{"norm_eps": 1e-05, "qk_norm": true, "attn_scale": 0.0884, "init_std_down": 0.00327, "warmup_steps": 40}
MLP neurons of a small language model. Each row is named by its layer, matrix (gate and up: input weights; down: output weights) and neuron, and shows model dimensions 341-511. Each number is 500 + 50 x the weight over its row's rms, rounded and kept within 0 to 999. Numbers have three digits each. A neuron's up and down rows have the sign that makes its largest values positive.
A block is one neuron, or neurons of one layer that tend to fire together. After each block is what it responds to, as a language model described it from the Wikipedia text at the highest values.

L9.gate574:560487467566505484548474560485474439385477477511467460448460495557466506523489487530444474514594472515501537588421485408448487505467482483474508511531441481541620492487578527470419548563500494582477386481503478510463533483495408485482471483569429551504485402531449512590438519551589478492495508551448530499563478461419446453477541525566437516438560491489504488549437426503527534507544481534622452491500346532482528475533548493488502574366480563508487506443492485519467472449569502460508529525461525461559502583530
L9.up574:640461557529564463492431560508540489554516475488426526489611582457523477493433454459538433497505495392477488574496478395531503502471456431520519542492607488517549566520477506575505545633547430549531483547426488533471546476435466506528479499512470382527551569505497476441571448507454520452494404478532484517518430493548542470577588502564603395553452466530508512529455495459499615488535486474384417533481496550558479595440481411461520512543584523568517614517477575470454480449510437461488550503494510505507517552514
L9.down574:477558554488633481538432605426541528549529628475434541457482487508522477524488571474430497433580456454596634509449572458513528478473466525504446485512428552509477473517507571479519521451557465417520528520418460448449533529593467564497428419495481438488487510524524478540460446442520465479506486491490341488488525492454476441487629467486534533496510495551491529482524495533447504552557491576524426521508538536483568521497516422440505537530505500473471456519473455485460415436504558459511472561565383612602534426446
Description: Number and name separators

L7.gate32:464450529474409500498509491523440512465494459496502483597486409535508407503471368553525535513469513486455570585412530537459555463512520537464501605487455488538477562455575487434474567427514474465530572534478494505517455473459561504551453496584415514524507479454488519496468558568522541472493460526541466496518486505492456515435521518517489526459527497522447438527507476377563476538600539456501505495529516495501411518551452416571501529462562457408502557452554560503487517508480479469500481604461550483428445517520
L7.up32:538506534427490494582510468550545423505576427416571537548506534591478464595484425472499580484548533465471493411539504583558553526527496508438425552562554484529487492586479587418428562556549510434529529542452491421510469534532452494466541484599513436517497557528556496532516457542453553422494567463510459464487567505569504555414449499451513479546507514511492541510444509471355445420619535475528463440395401537492431471388507517516549567488495526504438509467413501533496489523526463527505468527423556495504551376518
L7.down32:471548496455506505588524499531543489531527485493552419486579419493602564575501536585463452459462481493646488425519476586559537469517546393525399585507479531534473477462452491444578555460537570506454537487565520461562429503537453513584449511558488502502585593502538546596574406532399545487468516503589552443512607525527508503493497481524518496462499516579495456524564447531454574524536576513540597463507407423495499506487475620501430549504518567544401459495539476534571527596524542583513433504559538441474560422401
L7.gate581:472466462473492478520562512527438493504574443541490544434502523570455565497424511582523461496444444439643541508538474431506613525515559531478506592509482532612516492523493503517414500494564486566508471478572551511492399523455515472522521436474625481509502519448478436455480489570531497597504408570521516511481457535513447506514578489455439531573484438481528502572538486474446452567475539464536477573495457456502561541496508475616478472616433536547498624486457429518477581444508520439568497551446502372558498469501
L7.up581:446434425574588532456516599623561593523550540456530469565466378486414517500484466452450489480445554462539588551410541389571584543408628500436437592456455401594586522579493501422516461468551385650469573517488566502477526529530431497498522434414480476447583546495507545541513524600489524487441460423637512549582532505522526545546507510504541490482593512495529525492512504453501533555570548503601497404489467504576559477531415507416501543472413513547505521528466464517494467489512469533457514513440490557580446517486
L7.down581:437533574509497415528567501497596492439569518493522487513581462485499515511541480474621581493439562453460520556420427484381495507495521566445508574550463547556427483510541516414494512438501590415528483401461561493399485509486547503547474467518541516557538568495399561502464488489590462532538508537537518542519584509439529555482561589535592466483494360418474518511549456480451508553507423452481459485566425472498524385521575540536474550611560451439479578464558515492494490505484480506549474462520489473497525558540
L7.gate731:566548428600465497520461421454471533478518487487467498470470504467477554606385542567475464554466484427525498558574554496532483569551584514476564489501437530523469452462433544530387516547588565508528536510467508464503546591543529475538468431471559559598441543515581451467422568512385519543473526512483408496549465536492445515499644551452448506437551460463614481535547493501436543539516588507482423541487457434563476528339519391447507515540515510411526535503584485475516527459584514440554481533464574454540503516492
L7.up731:497520441469467454550514513505519480555411543506450449548500442582483452556556586550541519378540455454608529576478494442477518536548596509488457496505493590463582467458518565438495544541503548515535540498511515490530410520598542492521476436403516524424476666491564480527421553572530454478614548508476503522551472512466504489530465614482456485483444615504506477606530481523446458580513557508510398578543519475517444442491504569524499534565487524463481518465545520491473516515556595486481404567508456499507430482551
L7.down731:547524465462452539461550534521542469433525530543507661438570574510463564576533560497574587509524465404405509490446482483505540584526510540417433532498475538494588480492568550503552398513442498408444436441457520564439495503494492472486513458512507509482475527469490481529520533566518546563521558519480460514543433468488470532561510572536389421483552422473464440580511477513613470546526597464500425451443486458559452422505506506620510463535525482510490557443412502514350516518446488622586506528575504475536538412539
L7.gate950:517484413511405508477491493466495424579491505558521438452521449454479510466491520453501516568521461450517469553521560557476541488609556501546483527477546668489556438484385466446428537512456584394544421567476508521522498474494400600545446545455503526516479485520510527447526507562552502371543442569501440456515632487482451407534500484503521524459511580471530464555410515514443438488473473544589447428462551476486551535384524634507473498468397470404608461573451593465492462566560502518557534548501498542538515486489
L7.up950:594564415460544508441451519482498534502548469612534486530559384520409465476470483494480550453491515498444506359452495514429566486457393477526463493526505538484542398517618533534531492558513528359474491558526487549476526480453540529548424514553615422531638531463510527464425476532502527581411504514502400490528449498417536416561563533532527583527669517535518519393466573498474526443528418504460490465554438442496510491477573603514421449586489485557508577516543535468458492575436441531616539485559469478556559505527
L7.down950:517517441475434480502498470474506458439500500519547472467463537495438524530499460535535546470465532551394443474507540501426523548548517492556466518515503586523496495530531479516485417534472536450478508536466519582511564592550576537503571589445530473490606585534465488518546494520529578448493426475508520484454489522579465473513510549531573526468507484533426437462564451514541478426554524438521442466415456474466463566498551493466466515531507531540558457528563514473437527440434459458553489465540449476567442472462
Description: Mid-word subword fragments

L9.gate158:517492566435546510535449446569590389465496451451524467551508454473540464450480563505526620506468494456515487542480473498542501586493477534451516534493535532445475466443603546447474551521493568392608516459574569566465460601570473479476532481561563600562551479364580482438464513505529355510562476447485458506440526486467548455458575551524488498472443515466509403492536529495442401484481523531500582522501376406494411520480537462506552528431544480502467496459549428482483396474482481514506570435526557519550494428539
L9.up158:453499490453464523422492600491586550631509510485574472418547508473500474444433494507488504428454432398560555530520445495501479588490508444444442485471544488514503460569500464482504453571510523481540572479485554449559496610452543546520501475446488547548476511472673496547483440457574490486430529469461526516552475474527577411500455562482496453477487442458517513491568473409487447422503487514488520486456504520535450569504449495501534535434407526513468479493478532424532408540538501524572517549432438560496418504493
L9.down158:512442424474530533476533471512558439422578437501588520520550543548527533527503549499483472513488494477571529460447485453569506473496471537464532557496469493454452472536481477501506516504560572442546622397415581464506453537452548533467528419515545551537510507494516463479522566457548483551411516491479452477515480436531480521562500495504447445486468533470438489565540477495503434515444467481520481565454515520595435529584451547522430522450398525468438549465502516453564443579467454563614524484474556508440492375541
Description: Mid-word name fragments

L4.gate240:516434491508581593557495497485535518565572528574474541511556507518548501477414536470454443437508534599519500543518617462422446478416467556491549520534488506510442507443532507417517571513444476567402501526522479469528458497434398496428505472529492507528552491494534412556396486589473501505546462416510550473472368475466431549512542505591462467472453454515547521568490591556503487428589474489505537449464519583504453439490434509476548466559470458436487477583510641495513525549543541451581527464469614474430541563537
L4.up240:496509536523493544512470418521541451530477417495515500461466493500514519538576546528498578504465516482523420473546493522475546421635511494496449489562357480508423489453504479479559496572559514471450553564517582487488516573496507485548408552527572522582449455570511486404489386442466564583535491538514547516527489493454432425510589519490493447550595458574375606520497451547497337486537568582531390537517525479484580486429591553552591547465493556459464493456601549489464481420535563489477509562449483509488493485527
L4.down240:513588418494571567480497478433408494440459502549587512466527521501557468432513531529518457536514450533523432439428490463436496456595495508483574472480531531581493475549580533429481584495463590490535382508542481509432495508514447485547460437586469496564461461501479480489520579539501468489483553519500575447519549544400472517528384560502499445562474579401417500414545522594407483528476497521462517438429424468444454586505442478510541552477513457516529406504551542510422595530556509514479560564587465498565586455520
L4.gate417:472452496455515396532459440508519513521521505490501471540571533628557461476493570562429546482514574467587604507516445509535486471507518477492514574540460520426536484648460417558518477545465574578510566473548479506470442403568443501536468403568509463511429399487468479552444498575489504550460581529496518490427527482500486520466474530503552510479518488508551417494520409527529491522505531489494467513552539455489507490430525434480473399498553553521478467485472611464613454509449558594471431439414488416488543439486
L4.up417:500528456580616482462513507583541435447466536449550524623555523525481445454568470484530528481502439458436516509424512479487580587549470497474565539532532581474513512576517515474500469449494500566474509433543499496503432484416541432494481507487564469468482481514495501452480502577460565477458520512478515427489566517542424548457495476507514501499456488587581467501399489430501442514434512503479531552469639483386518429507509471479512491481497466489499481491614524424473521546491514516576419473524509410461495518492
L4.down417:457498454566527557529539527503458431546564487434389531494508526534555470508473464502592482562586525490549486558571554621443567400531412508536575559526447490462456510547495451427540517488433537543522487532576510456487527454497513496518556509498410583518500514451511571479494457522551480634519535529458468557456484443509415544470503524531548517486449494568540602451505511497535479507477477526466462506427458518470500559442475558503547515520488540534446468480434549393551500578554404503575505574414570425465476519416
L4.gate937:525495505524619458557424475577479410545452449560550505528512558458553609458524610542521592490458578427444488632609459466553504599491398570497430596505471499562542448441551492540487488489485550522452534421482498471532512481531436448430387497398609521590504561476502476476502577553596534514521502414558552482468467546539447452523452459526526488514478514600588436554553483494529429530491521479421571529454427508517482500452478414546484485496527542516406507574527578405428542480509528526396480605503510463482466450512
L4.up937:506466509509536456524529482434533471565570530556545496539467443477567449475467410565563538495461439573600575641504468479567478480502498510535502572491532452481485435582556533526428457528456448541546512507417530476472511508544509446460465517564628478486425420482507535447446620479573557436431505420468566456542417599410492398465484511578518467490534489583566553554523437560517469610467431537505469556526408457461506564498529436498493450478546509524446494581555568465450532583488507483450551484414562508468479536539
L4.down937:489562481482554470587547546528625509492540471442543516557514505465498650511473513480470577502418492394454430567396481548379472585468567456535526486458438439471508381473520552508571477537444523544483559548438573419508476425519476554584488467536425528575447521526607356498455562479530527489548511450496561485511505432499459407453495493522509491601596519580577393466470495495537515552445505540528511466507547498480426585547556452404577437585485489461469543546519545424460503497566478558552485417455454515550459547457
L4.gate1125:518519458480580422536532475481472477492451580536502539626490454476460490474515479430475522464557524501581501493550539439507465483472476507463550473421578505527435497532445505498460532547452546540490477491472472464489449494467453584485463529521546433558493559539576503473346542497566515517462577511533494434514473329517579545453501526454403530438464488441556522455426419394529502437524485442520616398487582495531518548500488494489550419513464454548552484469537574520536528492601480453536470473564556473501545453512
L4.up1125:546519411481557431521427444452456483507472500571492522474554479561507446546506442506473454404543535506495520556570540488487493497464575436524460486442567489542534544546456517435472498397517417517533446553475467519578620567477438469545438539459531393537493472552576425573444431537511572515436511525464482446501467395533534436543385524471395459406512455475525442478407418471458510499468515474529550480491467554461500531508432517458530503441564437471438485591463420480472565519482544490558495574478465482469553479444
L4.down1125:494523480464515456547465573516523523480442445529539655502558502434590508542504506385498476461526539494505520547495509511474471385474488444447448609467475553455514487528402548534493484518522493448572496537537412518476463534531537537446499486536550463559512484381479461467542521550474551518553528525543436441533489503540531521489452498555303666411548469542549552580448531605540561499519502521509458502459553527465544485431500453611483516441468409566423491444472436554449438508505484354502487449567544495551525581473
Description: Mid-word fragments of rare names

L4.gate410:503492527508571542493528515597465478550514531512440474462425462482554427467548477457586551595463472472475519444421596483528459540558512476634519466453573442527514513485493426509692445487537407432451481436415425450512383500517483576394525465525484465477505481484504468568479458568431582498536517472528556551487480559459483480459546381523555565564457569530476551461447578489521512510483513500436524427521509477544520559484451462448447480554511518576389447495492514423537520512536534538567466438411432550502433499508
L4.up410:445394432519450566474489490424450476513372483511446556509409465519479490591521479461511551498588440495439539483524498476533558554603522434491463470455416470476445546562466573423434527528523537437593449502455471564527484519574518490494563509549542536509455555491425542418374450544500518563465486490560526508428471467440472435525478452428518498445377496550459490521557358467466478480424492562413552448542521518572539562450548502377506497471507464461432494477499436489486452467459496529502494529435459559457540458506
L4.down410:490541451504540370409557557472498535451541434404471515492501494485502545439506459487563502394420538532453489457509576512438531487493477522497409549510424611441417492473443504459481537513463512542432473514463518485449414552454481501593501430549557528539499536465504505468499523430428530516561464565541474411505430408498455409473576481572516529535494460494518538459470476494410415487575494508513534435476520534550613545509391503450456635594447457520459500580571584466494523469437446523492509467443469483487480527477
L4.gate530:449452627480429538568572508563471432490468485450563525481495451432485494482535488602514481503523578468588485517514529520480587501504571436556500524396402567603544400464556543447451540546531547535522469495452458533458432437572595445462468489510490496548550481522509549478491389572478504562513566572374482459450456469427526571590578479461471506482544516545500468476471534524506570473498586531512458412430481484480413526470504458449512493538559396529525493480528424578526511454576520471446568568534470577429491468567
L4.up530:530449503424556543498579472573523450513508502490472478571520480431533544526557545549514585546618534481509486472554486522498508364503496568506635503426510537519528484493538541538538455560525538484438488528532521579533449447498544446468482574443435501421412497548483534495455457491470508537461500516472523499495458440555505501579426424576513595527481534440518454522448496444526532492586453488456549491552482477426555487463461497424446410474507450394485431473552503497527563534613479524491437489523480545477386539488
L4.down530:504496442453475448475587547437536471543537438464457517539554422507512509514490408520514429437514526508524472462456477527521428472496482500423430477392523496491516438467511492507525434455586446541523527478451508465507419504560625530456440538586540514479567535475501463432523493477519499439504473523447433570522534540545516514519519532535556500532531514440468387462497432485495430546568519534503580475503511525526412437543494503475512590580463584577490499453497602486508506509601551404495507500449482605421623484560
L4.gate560:539529544531501413468535479514489543531405489527491473609503520439526511489562556510388495455558602502426513492457501392496509529530475461486543541500472533587560578569430540512539495487492551482543546553449480518440509517445473509509479456457550561540479539535533529454522387460459510410484436500527578472524637503501546509473613515565520445508535547599505568443465438397547500566450443551550507468551540517560451553485477458390491534558610468490417523584500528485474533504463569485473552521492497545593459352509
L4.up560:456478553578588473504470466527469457575574526553446522520389433523534516637515508520585462447470511496498489439459484429516446512452558397501517442535556507476467500530458515509524497514478481446499481522497501471575416499540565501541498564502508468573494565501424451469425547479544501471526434562557482528437502528518460525520516546509516473466421528464536449580592498561458430568449502496471407509499465523501563519477551519393556476547508583486505525517488454535383485520539529614435642565543475512558528460508
L4.down560:530526373504527479553575472543511516555457475531565450486510513475526486512480505540556614508567496506558431438438490571430488505470502472482496443412470430512509513528490472451423519487545474504434512490607528480527448476465511481544482466556503470483493574500528480447424562529483531506507404417485494499487505399517473512412601468492475500594440500400649446464512455453414534496479481500562548502499443533416504608449447564573509488484426433487360511548497523519494534497509507602441573530467402419447543448593
L4.gate1007:505418506484532487475539572426459553491437507526546479470626500463535465532597498503568500435485452597410471515424472435385513524494577660509484544468452514560517535444585511611496430520548510418510536489514450485527574480459554467501473523512490472548503563487527418416529485500505473603512514462470446502489445477569560517502534433509570561424524463479519435478405525467580415580504399492589577547486500586517519537494546542468558522560541554490501498540459524513434438418464475505405576433468534437493445481511
L4.up1007:465477475480527502462560500562518520552479531504437531482576533443498538586581594518489536515527541547435424566509472495415532541547548550446617545530520384521453595388419456551525404492502564438557519499569428496484432592558462528602591429461518463445455481521578431466456456505514437505461483461562488565437508517482542495483442495466480539544580486453490455546478456480558543479459536393517492492434502496468561536499512469399557531508576494486577488564580455518513473487515463438552491409473406427471504439542
L4.down1007:413453484464539525546508486532458514590550598529578557488522495546570498532550452509487439509501579483481496553512458464573559552559489535438462545552563438452509498496527488550432526576477558401540545493460493448468521512441505544561445534562475598385484509449565519511451432459550510484410457472498415502476556435482561426453450505581559522495447587515430504461522453405548496507460452466498504507577496507452586528538564509405523476660530490553634525499585474447587515412510490493504521546438506501417487457552
Description: Goal-minute separators